MLP neurons of a small language model. Each row is named by its layer, matrix (gate and up: input weights) and neuron, and shows model dimensions 160-255. Each number is 128 + 32 x the weight over its row's rms, rounded and kept within 0 to 255. A neuron's up and down rows have the sign that makes its largest values positive.
After each neuron's rows, "fires on" lists the tokens most often at its 100 highest values on Wikipedia text that the model never trained on. A number after a token or word is its count.

L2.gate1431 [169 130 105 123 103 122 109 105 175 105  85 126  95  58 102 149 123  69 119  90 129 111 133 124  75 152 123 184 116  95 192  90 147 173 106 112 128 152  86 104 176 140 132 126 100 130  94 124 107 142  84 112  85 125 161  80 151 162 174 185 142 149 115 194 168 119 155  64  98 103 102  76  97 121 148  80 112  86 168  67 125 200 154 108  96  98 118 140 238  90 135  90 120  89 160 130]
L2.up1431 [141 142 191 120  31  58 145 141 152 126 139  91 121 130 123 145 149 194 136 136 146  60 102 113 115 130 129 116 116  86 154 100 120 160  81 124 117 188  66 145 171 141 109 107 106  84  68  95 136 187 170  86 138 107 152 156 107 127  98 145 142 171  95 199 174  62 122 170 141  89  91  78 149 154 126  96 206  70 147 120 155 110 127  74 113 149  98 147 178 159 127 171 115 162 124 134]
fires on: "\n" 64, " |" 10, ";" 5, "\n " 4, " (b" 4, " ·" 4

L3.gate655 [100 143 115 108 142 169 148 122 100 117 146 171 139  99 121 158 133 157 110 112  95  96  90 171 108 126 120 139 163 131  85 113 146  99 131 202  96 100  86 130 117  98  97 154 144 137 110 158 161 150  87 139 170  75 116 111  80 111 146 134 168 121 170 171  86 157 121  72 124 123 148 140 145 119 124 128 127 136  74 121 127 156  72 155  88  63 174 164 115 138 147 118 132 188 106 138]
L3.up655 [107 129 155 125 151  86  88 127 114  75 120 142  86 123 100  85  83  94 170 165  89 121  95  99 111 159  85 110 163 135 124 161 124 112 135 157  93 134  62 108 139 170 163 115 101 167 146 131 148 122  88  83  97  98 132 121 195  83 140 104  84 108 123 110 115  83 103 138 167 136 163 159 190 140 167 132 131 176 173 146 125 155 134  90 105 180 145 130 131 105 169 145 140 159  64 130]
fires on: "ig" 23, "ic" 15, "ed" 14, "az" 9, "it" 6, "our" 4

L2.gate1527 [ 86 153 166 159  49 147 145 121 111 138 156  96 127 106 189 113 183 150 111 121 129 172 118 178 204 142  83 128 120 158 137 163 159 112 160 133 149 124 105 107 112 128 128  87 126 114 131 136 125  82 112  82 147 118  61 118  89 121 131 124 104 155 122  89 165 114  96 116 139  82 149 137  98  95  92 107 143 125 121 118 132 157  97 155  92 146 134 101  91 121 133 167 161 113  66 156]
L2.up1527 [170 140 104 143 115  81 109 135 148  83  85 129 166  79 142 128  86 126 137 113 194 106 120  81 118  89 116 165 180 128 197 153  91 132  97 119 159 107 129 128 141 170 148  89 101 149 124  91 134 166  78 142 133 197  78  94  89 118 156 202 155 123 107 117 161 116 148 122 201  55 138 127 125 125 100 168 120 114 130  50 123  88 122 170 135 127 144 106  99 113  79 150 183 146  93 182]
fires on: "p" 22, "che" 15, "ary" 11, "or" 8, "est" 7, "les" 6

L5.gate1471 [ 78 127  87 157 127 126 126 136 103 103  89 115 135 172 151  53 129 132 145 159 112 159  33  72 120 169  82 111 141 174 128 181 125  97 144  94 117 123 116 141 184 107 132  87 170 142 192 138 148 158 122 134 112 184 193 111 167 152  85 133 108 109  80 207  98 135 160  79 144 101  79 173  96  97 147 102 177 126 181 144 127 125 120 163 145 165 179  98 117 189 134  88 127 174 123 114]
L5.up1471 [108 119 118 154 160  38 140 110  94 104  89 150 115 137 165 123 133 116 203 133 146 168 179  89 104 142 146 135 128 150 111 153  87 137 130 169 100  76 106 141 153 131 117 136 127  86  86 126 115 133 167 118 116 140 158 118 135 105  95 163 161  86  78 157  88 105 157  87 130  66  42 168 128 171 124 117 144 131 140 170 105  67 134 130 110 129 135  86 110  73 149 130 127 152 115 153]
fires on: " |" 67, "|" 7

L3.gate202 [ 94 165 140 144 138 189 102 125  61 105 201 160 102 194 137  90 155  92 150 114 118 121 166 113 205 143 110 110 122 106 146 150 101 140  98 170 152  88 110 122  58  95  67 149 103 104 142 103 129  84 101 129 151  75  78 119  90 123 111 143 142 136 117 106 170  89 120 104 126 129 124 156 111 147 151  96  95 215 115 157 126 119 115 124  97 168  65  88 105 152 103 141 141 147 126 139]
L3.up202 [104  77  79 113 120 125 122 107 147  66 146  97 129 188 135 112 142 126  74 113 119  99 173 113 118  79 179 126 107 123 185 127 140 107 131 110 122 110 138 147  76  98 166 113 149 164  93  62  90 112 114 128  89  86  90 158 124 178 152 175 164 153 157  96 115 146  70 136  90  49  88 157 116 113  98 151  67 150 127 123 181 128 158  95 125 103 156 114  93 126  94 172 190  95 120 162]
fires on: "a" 27, "and" 10, "am" 9, "os" 8, "u" 7, "ham" 5

L5.gate356 [ 82 157 117 146  87 178 122  76 114 137 150 153  85 117 177 107 167 148 181 151 142 138  72 115 147 178 165 114 121 173  93 108 175 143 161 193 209 110  83  70 189 136 100  46 126  91 131 122 169 105 131 166 144 101 116 112 135  67  71 133  91 156 119 135 160  58 133 116 109  81 133 202 102 112 132  88 154 181 125 135 133 150 109 160 177 134 192 124 102 141 175 118 157 140 138 155]
L5.up356 [ 65 108 143 159 128  50  95 131 117 108 138 110 157 154 138 152 124 181 144 120 174 196 128 163 154 130  84 156 125 115  98 128 144 130 115 181 173 147 119 112 147 100 128 110  80 204 125 151  91 146 134 177  80  88 147 175 115 106 136 134 143 142 121  95 172 162  93 105  56 122  78 107 170 115 138 139 146 118 201 104 155 171 124 132  49 133  93 104  73  78 131  89  97  96 175 145]
fires on: " |" 35, "s" 7, "port" 6, " Award" 6, "ong" 5

L2.gate934 [153 101 105  92 117 188  89 112 176 117 133 161  81 120 134 109 164 184 152 124 133 170 135 128 149 149 185  92 121 103 192 156 170 158 145 133 160 143  83 128 123 178 105 152 154  86 159 162 191 114  93  99 182 165 126 189 133 157 141  83 163 137 199 111 147 148  67  89 162 129  94 104 148 168 156 104 138  85 105 142 147 120 165 147  84 128  97 121 122 165 111 130 138 128  89 104]
L2.up934 [108 142 124 109 132 117 146  82 160  59 146 149 142 140 143 125 158 148 154 117 119 109 135  96 116  82 127 113 189 136 119  81 121 146 206 115 178 169 133 118  92 106 159 122 173  99 118 237 137 113 181  99 111 199 109 185  89 156  94  57  97 144 106 134 160 161 177 108 143 150  92 134 129 134 125 131 136 121 168  99 177 171 156 100 144 143 128 124 131 138 109 137  91 141  75 174]
fires on: "ly" 17, "ul" 15, "ution" 6, "ound" 5, "ate" 5, "le" 5

L5.gate259 [132 121 112  91 162 128 133 203 101 149 106 174 147  98  93 106 171 127 107 126 132 146 144 152 231 116 100  77 105 145 105 160  90 154  98 125 103 145 110  81 118 114 166 103 174 179  77  96  98 107  72 137 162 170 161  96 148 165 104  92 157 194 121 151 124 110 148 193  85 130 160  70 128 146  97 132 174 113 143 139 121 155 115 141 185 179 187 156 144 137 112 133 157 114  98  83]
L5.up259 [106 165 148 135 105 165 174 108 150 151 158 184 132 164 161 122 143 134 106 165 117  59 132 107  91  52 154 137 144 143 100 104 136  92  62 144 127  94 164 122 141 117 138 114  47 127 127 143 152 140 148 168 139 131 149 149 159 146 186 167 141 173  93 147 131 136 193 128 129  75 183 117 123 114 147 138 166 167 104 130 118 148 153 107 126  97 106  76 131 125 176 147 118 139  90 137]
fires on: "\n" 42, "0" 6, " ==" 5, "ru" 4, "he" 4, "00" 4

L2.gate604 [ 96 166 134 148  91 176  91 117 120 132  96 148 140 126 115  91 117 120 124 105 139 215 124  85 154 119 124 123  58 145 121  72  68 168  91 139 137 140 168 117 158 114 129 148 110 107 112 132 153 129 111 115 125 127 220 160 154 144 168 170 212 216 123 155 168 109 128 181 127  88  84 150  71 159 103  87  91 106 233 156 123 119 114  99  75 133 129 131  99 125 142  97 179  93 175 130]
L2.up604 [162 151 104 153  63 125 107 157 151 112 135 103  84 119  98 114 218 135 163  97 146 158 135 156 108 105 110 183  75  86 134 207 109 149 149 112 152 134 175 152  93 103 150 148 127  72 133 129 146 153 144 104 141 208 192 135 116 149 137 200 152 140 102 162 118 100 139 142 139 139  48 100  90 109 114 104 107  53 224 102 166 163 127  91 152  81 136 110 160 149  70 120 150 133 102 119]
fires on: " or" 24, ";" 19, ")," 15, "ough" 8, ");" 7, "\n " 5

L3.gate86 [150 175  93  68 129 102 114 147 119  90 131 122 147 188  83  85 112 120 119  78 120 120 132 107 111 149 131  88 133  88 160 112 147 137 130 137  83 175 107 132 147 103 171 124 168  89 185 134 140 101 157  92  93 202 136 175  88 179 161 116  61 104  91 160 133 173 112 147 119 156 118 156 137 160 112  95 148 130 101 113 169  80 166 128  94 150 164 186 147  75 114 136  88 176 132  94]
L3.up86 [134 154 159  88 121 141 155  86 107 154 122 120  86 162 109 119 169 106 149 141  91 157  90 127  83 104 135 149 142  99 113 152 145 150 103 184 113 164 213 135 128 112 114 152 131 115  80 124 185 162 154 114 176 146 106 120  92 114 150 102 130 163  92 104 145  64 131 135 204 134 131 118  48 102 151 115 132  49 115 110 111 106  99 147 119 203 150 128 113 109 175 146 114 125 115 114]
fires on: "ar" 15, "O" 12, "r" 10, "he" 8, "y" 8, "e" 7

L3.gate1004 [ 52 118 123 134 148 113  46 108 108 194 120 191 109 171 142 141  65 139 175 146 164 133 118 145 138 129 171 108 129 120 134 162 147 148  81 104 150 221 130  99 104 140  96 109 180 134 115  46 142  89  55 109 119  94 115 161 143 108  96  95 123  93 150 105  84 142  72 122 142 110 126 150 115 138 198 116  99  79 181 176  66 157 160  46 187 144 133 141 106 122 150 140 109  56  85 119]
L3.up1004 [144 151 107 190 157 130 186 139 156  82  83 145 145 147 126 113 159  72 142 158 123 175  95 184 143 106  84 141 109 156 124  94 108  70 134 153 110  88  97 135  98 149 109 128 140 207 154 120 143 133 186  99 145 148 129  81 118 236 179 132  84 101 122 118 182 130 141  81 139 101 144 108 127 153 101  96 115 122 135 162  79 147 137 174 193 136 170 128 104 128 104  93 159  93 138  96]
fires on: "o" 24, " Co" 21, "ow" 5

L5.gate556 [143  89 109  95  93  88  89 178 106 141 140  96 149 111 157 126 120 134  99 134 122 149 129 131 181 107 103 140 132 155 110 173  87 123 173 173 127 131 172 136 158 159  76 139 157 126 166 204 136 173 109 142 207 120 129 106  94  98 105 127 151  97  98  89 108 103 129 105  39 152 123  80  48  94 169  47 114  79 149 168 125 148 147 144 101 130  76 112 113 139 115 106  89 160 125 128]
L5.up556 [140 154  80  78 124  68 126 139  95  83 146 138 143 101 116 163 113 149  70 156 151 123 174 138 129  91 141 120  95  96 209 163  94 173  89 100  27  97 180 180  82 124 175 134 112 118 111 144 154 100 151 154 135 111 138 174 134 132 119  92 109 159 143 147 160 182 163 153 169 111 117 168 146  97 144 117 168 142  82 160  82 116 104 115 137 153 153 147 103 138 153  88 128 127  74 108]
fires on: " in" 23, " at" 12, "d" 11, "t" 7

L2.gate1350 [ 83 178  97 158 129 129  72 201 148 105 157  58 109  99 124 121 134 168 159  64 129 112 150 182 131 113 171 144  97 124 125 106 144  81 182 157 100 112 120 201 155  98 147 150 135 116 157 113 157 179 134 183 108 104 177 159  89 122 143  94 164 140 141 103 155  72 117 112 132 145 172 115 143 153  97 115 141 140 132  92 127  47 134  97 125 111  45 148 131 138 166 168 138 119  94 155]
L2.up1350 [169 118 163 209 158 108 131 148  90  97 168 125 149  94  57 113 104 175  98 144  82 115 110 168 151 119  88 128 118  80 201 131 189 116 159 185  76  72 145  87  83 108 150 104  71 138 176 164  78  89  93 153 125  98 158 168 119 125 130 152 141 147  69 108  91 159 165 117 112 151 107  91 147 178 135  64 119  71 127 167 103 125 128 148 116 135 105 153 127 175 144 199 154 140 166 183]
fires on: " per" 31, "m" 13, "ll" 9, "res" 9, "er" 7, "in" 5

L3.gate1250 [ 60  14 154 194 146  60 156 104 117 134 137 148 119 123 149  96 166 143 189 134 155 154 131 167 111 155 149 116 158 155  82  71 122 170 197 135 128 159 110 102  98 120  64  64 117 140 145 126 109 105  87 120 170 117 175 120  98 133 109  72 168 111 101 124 112 176 110 106 139 143 145 124 154 125 123 145 119  52 131 140 115 138  98 129 147 120 188 177 104 138 170 124  73 109  89 131]
L3.up1250 [111 122 145 162 124  89 138 139 124 138 126 122 106 191  86 148 218 141 156 180 114 104 112 134 140 157  89 116 142 104 102 139 151 160 112 137 116 124 119  96  71 132 154  97  76 105 200 172 150 132 168 166 166 184 106 143  86 150  91 183 116 104  86 175 148 188 127 146 138 181 128 126 135 174  96 127 128 152 116  73 136 111 128 175 129 128 180 116  94 148  63 120 109 155 146  62]
fires on: "ing" 36, "ia" 16, "ue" 10, "o" 10, "ong" 6

L2.gate96 [144  90 167 200 130 113 114  70  90 140 159 190 139  37 214  88 150 131 200 142 154 193  88 172 111  99  96  40 177 128 172 164  78 141 151 127 127 173 127 131 163  76 103 107 125 133 127 111 118 105 154 132 137  45  86 101 113 137 158 167 146 129 210 151 102 108 153 157  78  81 118 131 119 134  71 116 115 188 157 131 146 154 110 100 147 173 167 151 113 111  69 118 102 163 204 128]
L2.up96 [142 109 155 133 145  93 100 132 131 144 142 118 144 156 118  48 114 151 164 117 106 201  88 129 157 100 136  86 140 122 178 155  63 162 142 109 134 132 140 134 122 125 120 104 146 110 157 110 135 111 129 157  97 132 165 129 114 143 192 119 132 142 153 141 175 117 136 114 139  80  81  92 156 132  53 127  65 203 116 160 184 128 115  41 115 125  93 103  61 145  76 137  62 128 160 129]
fires on: "," 39, "er," 9, "e," 7, "ubl" 5, " November" 5, "s," 5

L5.gate963 [133 144  50  97 143 139 122 150 102 107 155  75 100 146 107 167 209 127 101 115 123 179 146 148 121 144 163  79 124 205 163 115 132 134 151 175 142 185 152 116 145 157 109  86 135  84 131 148 156 109 170 166 139 153  75 103 106 137 129 158 111 130 141  86 107 167 113  71 127 130 109 157 113 138 154 154 116  93 145 131  99 144 122  64 139 108  92  77 173 140 180  93  78 104 166 128]
L5.up963 [114  41 107 154 138 164  96 111 198 113 136 149 142 101 132 122  88 103 147 144  87 194 172  92 116 187 182 117 163 103 161 134 127 103  94 205 120 143 158  75 157 209  87 142 137 131  93 127 150  98  79 128 143 126 126  87 114 173 121  96 102 138 167 135 147 106 130  94 106 122 112  75  48 128 134 148 186 138 136 142 197 176  83 143 128 138 125 104 180 137 110 152 138 143 153 165]
fires on: "f" 13, "m" 9, "u" 8, "and" 7, "an" 7, "ard" 6

L2.gate811 [ 35 149 172 122 151 136 114 129 100  90 170 128 146  92 107 158 164 106 127 144 128 108 122 109 126  94 118 109 101  93 129 116 174 115  63 123  89 155 143 141 157 102 129 130 157  62 150 125 156 122 159 125 153 183 179 110 120 131 206 106 138 121  51 161 104 136  98 136  96 212  66 113 134  87 146 135 117 121  95 152 119 102 148 103 116 175 165 135 113 123  55 177 108 131 121 104]
L2.up811 [123 177  71 119  88 147  94 115 123 127 111 167  61 162 100 160 112  88 114  98 130  69  95 146 123  72 152 140 153 180 158 153 183 126 124 111 183 130 148 130  83 158 117 140  74 154 109 125 100 138 125  40 164 171 197  85  94 160 104 120 132 138 219 111 171  59 112 108 224  84 140 121 116 130 108 166 139  92 150 156 118 169 140 147 182 144 118 141 126  84 105 101 164 125  82  89]
fires on: "e" 28, "c" 15, "r" 9, "ro" 9, "st" 8, "re" 7

L2.gate1293 [127 134  70 129 133 135 126 124 117  99 106 172  77 112 153 134 122 134  78 162 169 107 137 112 147  88 196 118  75 153 185 107 108 137 165 110 127 149 159  98 166 168 125 103 160 119 160 118 128 160 114  96 180 160 112 125  95 138 131 172 133 116 121 147  93 139 166  83 176  71 144 127  75 145 148 160 167 141 156  62 198 166  98 105  91 170 136 173 177 179 162  86 100 216 124 179]
L2.up1293 [126 105  77 109 178 142  80  98  99 166 138 149 131  76 167 184 118 205  81 136 138 143 125 116 110  90  79 154 135 152 178 118 111 143  82 142 149 149  92 139 110  92 128 149 118  70 165 153 188 156  99 179  95 136 194  66  71 162 114 183 202  86 129 155 164 139 136  86 108 129 136 169 133 174 110 175 169 217  86 123 146  89 136 142 140 189  70 161 142 135 181  89 129 132 173 163]
fires on: "ic" 23, "ack" 12, "pt" 11, "ract" 8, "ct" 5

L2.gate284 [171 158 129 147 118 161  90 191 125 120 148 131 119 146 134 153 162 119 110 129 115 119  92 124 127 100 178 104 139 162 130 114  39 174  76  81  82 153 146  95 137 144  87 122 148 158 129 164 172 127 116  56  84 108 118 166 120 134 138  88 145 193 194 155 155 120 120 152 139 115 136 140 137  80 142 117  98  85 118  74 116 124 113  83 125  90 113 125 162 144  72 143 144 132 132 154]
L2.up284 [123 137 157 122  78 151 122 121  81  95 129 143 128 163 126  98 107 121  95  63 122 100  98 156 116 119 151 107  83 114 111 120 112 125  88  99  75 146 173  45 144 143 112  89 168 103 141 156 149 111 141 140 130 124 173 130 140 150 156 108  83 181 132 150 188  76  55 100 136  83 113 130 128 150 145 181 116 161 122 163 164 149 121 139 158  70 163 155 145 142 113 189 192 140 116 196]
fires on: "el" 33, " El" 23, "l" 13, "a" 9, "ol" 6, "or" 6

L2.gate675 [126 139  92  75 145 106 105 167  93 212 107 140 165 150  59 144 131 112 124  78 139 111 136 139 130 137  70  38 136 157 149 109 154  76  96 105 113 122 126  92 153 133 156 132 210 143  90 102  70 124  78 192 137  86 122  52 103 118 154 114  90 153 177 159 133 126 103 117 176  97  79 130 125  78 199  74 126  49 122 150 115 175 164 107 134  99 103 140 113 180 108 146 130 141 148 122]
L2.up675 [112 108 123 153 119 158  94 169 168 150 105  83 151 134 121 143 181  97 143 148 133 104 129 148 186  69 141  62 140  98 153 160  76 105 110 116 158 101 100 141  97  89  77 142 135  72 140 159 158 107  97 107 174 128 167 135  83 167 159 137 178 174 130 101 126 171 100  60  84 166 120 144 139 133 101 137  94 136 144 126  76 140 134 149 159 162 116 143 126 152 135 145 172 141  79 147]
fires on: " ind" 30, " high" 27, " more" 18, "ess" 6, "uch" 5, "ow" 4

L7.gate736 [129 124 182 141 144 102  97 142 142 114 154 138 152 133 139 139 167  82 159 116 114 132  58 172 199 140  92 102 122 146 169 136  59 108 148 161 101 102 155  97 152 152 139 145  86 115 168 162  72  78 141 102 145  53 114 155  60 125  97 173 114 151 146 123  95 113 140 113 123  84 188 133 120 136  96 171 195 161  83 157 181 120 127  92 104 157 132 169 131 143 108 115 136 128 117  87]
L7.up736 [139 112  97 105 119 161 114 144 156 177 121 118 151 163 142 122 135 178 106 112 101 157 163 129 121 157 101 130 161  84 155 161 137 135 149 102 125 145 159 150 140 144 122 122 143 105 162 142 200 156 141 170 108 135 182 131  79 121 145 110 119 111 157 142 117  62 110 179 108 151 133  54 143 145 129 118 164 137 139 159 195 100 102 130 126 127  96 170 152 210  92 147 155 168 108 159]
fires on: "," 73, "e," 5, " 4," 5

L2.gate529 [ 50 124 137 183  74 105 112 124 167 135 133  98 159 130 136 129 214  76  68 143  82 124 128 106 109 118 152 108  93 143 126  85 117 106 172 163 180 176 111 176  87 165 153 170 171 129  97 119 166 147  99 129 166 136 127 160  67  93  97 117 174 180 132 118 142 206  71  97 105 115 130  57  79 123 144 112  67  56 148 142 135 180 124 143 134 105 129 154 124 138 107 121 109 151 145 121]
L2.up529 [ 72 137  93 146 131 160 174 130 122 120 116 152 139 154 156 220 170 126 125 108 134 172 107 161 118 136 199 150 176 164 142 168 152 111 101 128 116  95 130 117 108  63 198  94 184 166 110 171 167 109 109 131 147 142 161 144 133 118  81 126 108 137  98 168 140 152 128 108 103 136 124 156  98 168 183 105 145 151 135 131 101 156 142 113 113  87 178 142 118 153 113 102  98 134  71 137]
fires on: "om" 23, "il" 18, "ill" 9, "t" 8, "d" 7

L7.gate290 [184 152 142 184 118 158 125 175 113 118 140 111  67 143 119 130 219 125  61 131 132 100 107 132 222 181 197 126 165 150 170 105 134 205 102 113 143 124 115 102 166 141 125 111 101  96 124 149 179 124 132 134 153 132  69 121 118 124 192 148 128 145  83  49 157 163 150 109 152 105 188 185 113 156 189 175 129 124  78  70 100 174 127  60 103 133  73 167  80 127 128  77 134 186 118 139]
L7.up290 [136 100 106 148  91 158  84 108 145 109 145 119 184 145 188 210 117 166 104 134 158  96  85 103 188 118 130 159 140 137 223  75 147 112  71 137  57 153 146 142 112 136 120 134  87 130 124 147 207 163 135 175 125  83 100 110 148 177 123 141  90 147 121 131 163  75 157 141 147  78 162 166 118 127 181 141 159 134  82 126  80 112  92 102 127  90 127 133  76 154  91 116 137 173 187 174]
fires on: "a" 43, "u" 34, "e" 10

L3.gate668 [109  87 121 131 112 166  78 175 102  77  65 148 110  97  92 112 102 102 167 107 122 133  45 171 130 105 137  89 133 124 167 103 101 121  76  86 129 152 117 115 120 152 145 122 103 159  92 125 115 140  91 143 123 106 105  93 142 120 171 105  93  76 127  98 117  90 151 132 123  60 170  79 152  73 162 198 120 181 167 100 157  79  60 185 117 160  67 118 101 143  74 126  84 134 143 147]
L3.up668 [189 130 157 158 122 133 110 135 133 127 130  94 150 147 120 115 130 139 108 164 187 156 130 133  91 123  68 175 115 108 166  79 138 131  85 163 102 118  28  94 137 130 140 101 104  74 129  79  63 114  93 132 153 102  59 106 127 160 131 108 121 112 163 107 121 103  73  73 132 105  65 116 144  68 149 145 133 168 175 152 167 137 110 142 141 130  74  90  98 163  90 119  80 141 151 107]
fires on: "ic" 17, " of" 14, "art" 12, "ack" 8, "arg" 5

L3.gate1228 [135 117 152  95 113 155 169 139 107  84 109 120 107 169 153  97 126 118 141  92 128 104 153 138 155  94 132 109  92  83 133 150 150 152 146 141 134  98  73  81  81  88 123 142 165 180 132 150 114 124 140 117 184 120 186  91  90 129  75  43 129 156 115 116 173 163  53  88 135  74 114 104 248 109 155  96 120 127  93  97  76  79 154 179 159 145 142 166  76 172  76 130 151 103 148 106]
L3.up1228 [ 77 154 125 136 123  99 176 151  96 167 101 117 154 149 155 159 146  87 111  95 148 173 102 120 125 141  86 108 174 125 134  99 107 170 160 100 175 114 172 151 193  91  84 164 150  82 183  94 120 170 153 126 102 124 157  88 122 116  97 177 179 107 121 103 143 117 151 106 171 135 156 137 212 120 123 166 184 153  79  64 108 194 177 103  97 147 116 149 118  96 132 104 121  92  91 114]
fires on: "re" 12, "ical" 12, "age" 11, "ong" 9, "ion" 7

L3.gate549 [107 114 183 255 126  98 107 103 112  84 101 116 112  95  65 141 210 116 106 103  70 133  99 209 130 128 102 138  99 108 135 107 165 133 164 114 108 137 123 161 152  97  93  66 181  67 139 116  63 163  78 169 105 113 168 138 147 140 143 126  84 111 169  35 120 164  81  67 125 101 154 114 116 145 117 153 137 201 114 141  93 109 167 137 128 135  97 132  96 140 139 154  82 135 105 133]
L3.up549 [102 157 166 163 149 126  93 109 144 152 154  96  86  85 145 127 172 105 145 125  92 103 165  86 130 108 146 148 125 139  98 186 123 116  56 126 124 114 157 109  25  80  88 154 188  49 171  99  97 101 124 137 127 106 160 140 199 128 133 130 116 113 159 122 142 144 114 159 173 139  88 198 102 135 146  88 114 136 121  84 101 138 163 157 121 157  98 169 127  87 180 117 121 198 127 124]
fires on: " rel" 15, "el" 8, "all" 8, "ck" 8, "out" 6, "'" 5

L5.gate1365 [ 86  71  45 134 147 109 136 135 132 104 167 124 146 103 183 134  91 201  74 178 133  98 138 104 114 112 156 102 182 122 117 115 166 150 115 181 137 141 142 110  69 102 142 131 145 158 150 147 180 149 125 114 120 127 136 168 111 171 154 159 144  77 108 178 124  77 145 113 154  87 133 161 121  88 106 132 148 157  66 105 115 122 138 175 120 132 130 157 120 151 141 124 172 138  99 101]
L5.up1365 [160  71  95  90  69  78  90 161 132  96 127 123 107 181 173  75 216  93  91  75 145 162 108 140  87 125 158 164 135 132 112 121 127  95 113 140 159 107 117 192 198  89 137 103 175 142  95  81 169  91 168 129 121 148 177 126 192  82  91  94  94 112 111 190 122 140 131 123 128 146 149 151  91  84 135  95 113  94 128 119 119 118  88 119 105 151 130 137 138 102 169 137  51 145 156 142]
fires on: " A" 39, "-" 8, " S" 8, " As" 6, " " 6, " N" 5

L5.gate413 [127 177 129  84  90 115 138 156 116  97  97 138 115 179 119 137  74 121 108  98 142 101 108  90 115  98 185 105 148  76 105 184 127 143 133 122 132 146 171  70 111  94 102  53 137 155 101 120 109 117  43 109 117 145 179 140 111 103 126 114 157 120  79 120 220 154 135  84 120 138 152 160  81 157 141 171 162 142 178 113  75 136 169 143 123 158  87 124 140 140  88 105 175 142 162 103]
L5.up413 [140 139 153 192 135 131 162 128 167 140 164 136  85 159 147 169 125 135 160 140 123 213 162  97 113  78 133 152 177 107 163 117 141 120 161 108 139 139 162 106 138  98 150 153 125 116 161 101 156 115 134 154 123 172  97 104  85 114 120  96 134 124 139  29 100  81  83 161  88 158 127 141 168 145 187 159 146 160 142 123 131 154 129  96 132 117 114 131  85  87 117 137 113 102 145 123]
fires on: "arg" 16, "h" 13, "O" 8, "re" 7, "ong" 7

L3.gate1398 [118 170 192 134  97 118 141 100 108 140 144 116  52 131 143 179 143  78 133 135 172 133  86 160 136 132 171  87 112 143 179 110 104  89 101  83 163  89 137 173 114  95  98 174 136 149 107 148 142  81 100 148 136 187 122  75  79 169 113  85 133 125 147  71 155 186 139  75 137 148 192 145 175 183 116 186  68  46  68 172 106 107 117 125 150  65  92 126  73 156 144 152 126 179 128 112]
L3.up1398 [ 91 147 102 127 102 118 104 106 155 109 113 148 145 109 155 151 118  73  81 124  90 117  99 126 138 159 103 119 120 145 123  33 153  94 108 126  91 127 155 132 151 164 120 191 140 125 120 122 137 101 128 120  95  64 172 105  73 104 144 140 154 167 170 101 168 162 100 148 114  87  99 147 139  81 183 151 141  90 137 133 162 114 112  52  91 133 145 120 129 120 152 117 210 111 139 108]
fires on: "u" 46, "as" 14, "9" 8, "6" 6, "7" 6, "s" 5

L3.gate1509 [152 117  98 115 107 134 132 130  72 155 137 154 151 122 163 111 140 108 127 167 169 154 114 193 122  78 127 145 142  96 145 138 152 116 171 185 108 143  90 121 150 137 131 139 156 104 164 105 154 117 191 103 172 132 146 112 191 124  89 130 174 111  36 195 103 121 157 111 138  98  99 190 142 168 126 175 104 195 143 208  80 109 108 156 117  78  96  97 140  75  97 144 187 115 138 160]
L3.up1509 [149  95 106  87 119 142 164 137 119 156 113 163 126 156 150  81 153 221  52  89 157  86 129 154 201 118 144  92 175 138 152  92 126 117 171  97 113 120 112 133 154 124  89  96 104 137  60 181  72 134 136  86 126 103 146 106 151 134 136 187  99 187 162 170 110  90 162  92  84 130 144 167 136 115 144 146  78 127 154 136 154 142  93 165  68 114 136 123  75 156 129 123  92 112  80 153]
fires on: "ed" 30, "i" 23, "ct" 9, "ian" 8, "ent" 6, "g" 5

L2.gate622 [112 133 100 212 113 111 116 130 128 146 137 128  87 153  74 216 107 107 111 139  81  91 142 167 144  74 150 111 131 159  94 110 140 149 124 141  76 126 101 113 136 110 144 137 134 107 145 111 118 120  50 164 143 107 140  80  75 156 151  92 163 152 119 144 117 105 116 120 141 117  84 160  55 108 147 120 158 119 139 140 143 155 121 120 100 181 139 128  92 108  70 140 135 151 119 120]
L2.up622 [ 96 134 134 192 172 143  67 129 167  91 170 135 156 133 111 177 151 127 101 125  81 168 157  58 127 127 139 108 102 134 141 114 107 135  99 142 132 185 143 131 176 122  90 143 118 120 161 132 183 182  92 118 128 116 108  79  94 145  97 102 181 148 137 184 108 113  58  91 102 136  95 182 109 149 203  99 135 167 113 135 146 145  78  95 131 138 109 112  92 158 103 145 107 138 119 164]
fires on: " more" 29, "ess" 19, "er" 9, "ost" 8, "ank" 6, "ore" 5

L3.gate1172 [ 73 143 154 177 125 129 106 176 131  95 131 153 117 160 146 155 169 139 132  61 140 169 130 168 105  85 120 142  98 131 191 192 116 139 124 163 145 109  99 153  87 224 106 139 140 115 155 143 110 116 154 192 136 186 117 141 138 166  33 140 141  76 109 169 184 141 107 159 179 165 117 147 100 114  86 110 136 127 115 140 109 199 139 155 119 126  89  73 121 112 102 128 110 136 124 132]
L3.up1172 [175 123 158 137 114 128 131 149 191 105 111 130 152 125 182 178 115 141 150 150  90 144  90  83  44 127 104 115 207 144 132  91 133 110 140 133 135 106 100 116 187 122 132 129  92 107 112 152  68  63 153 139 145 144 140 102 141 173 151 143 111 125 133 129 108 138 106 112  98 168  68 156 120 149 105 127 149 146 118 140 109 114  76 119 155 145  97  67 146 102 161 115  95 156 143 125]
fires on: "am" 17, "ro" 15, "i" 11, " announ" 10, "ham" 5, " up" 4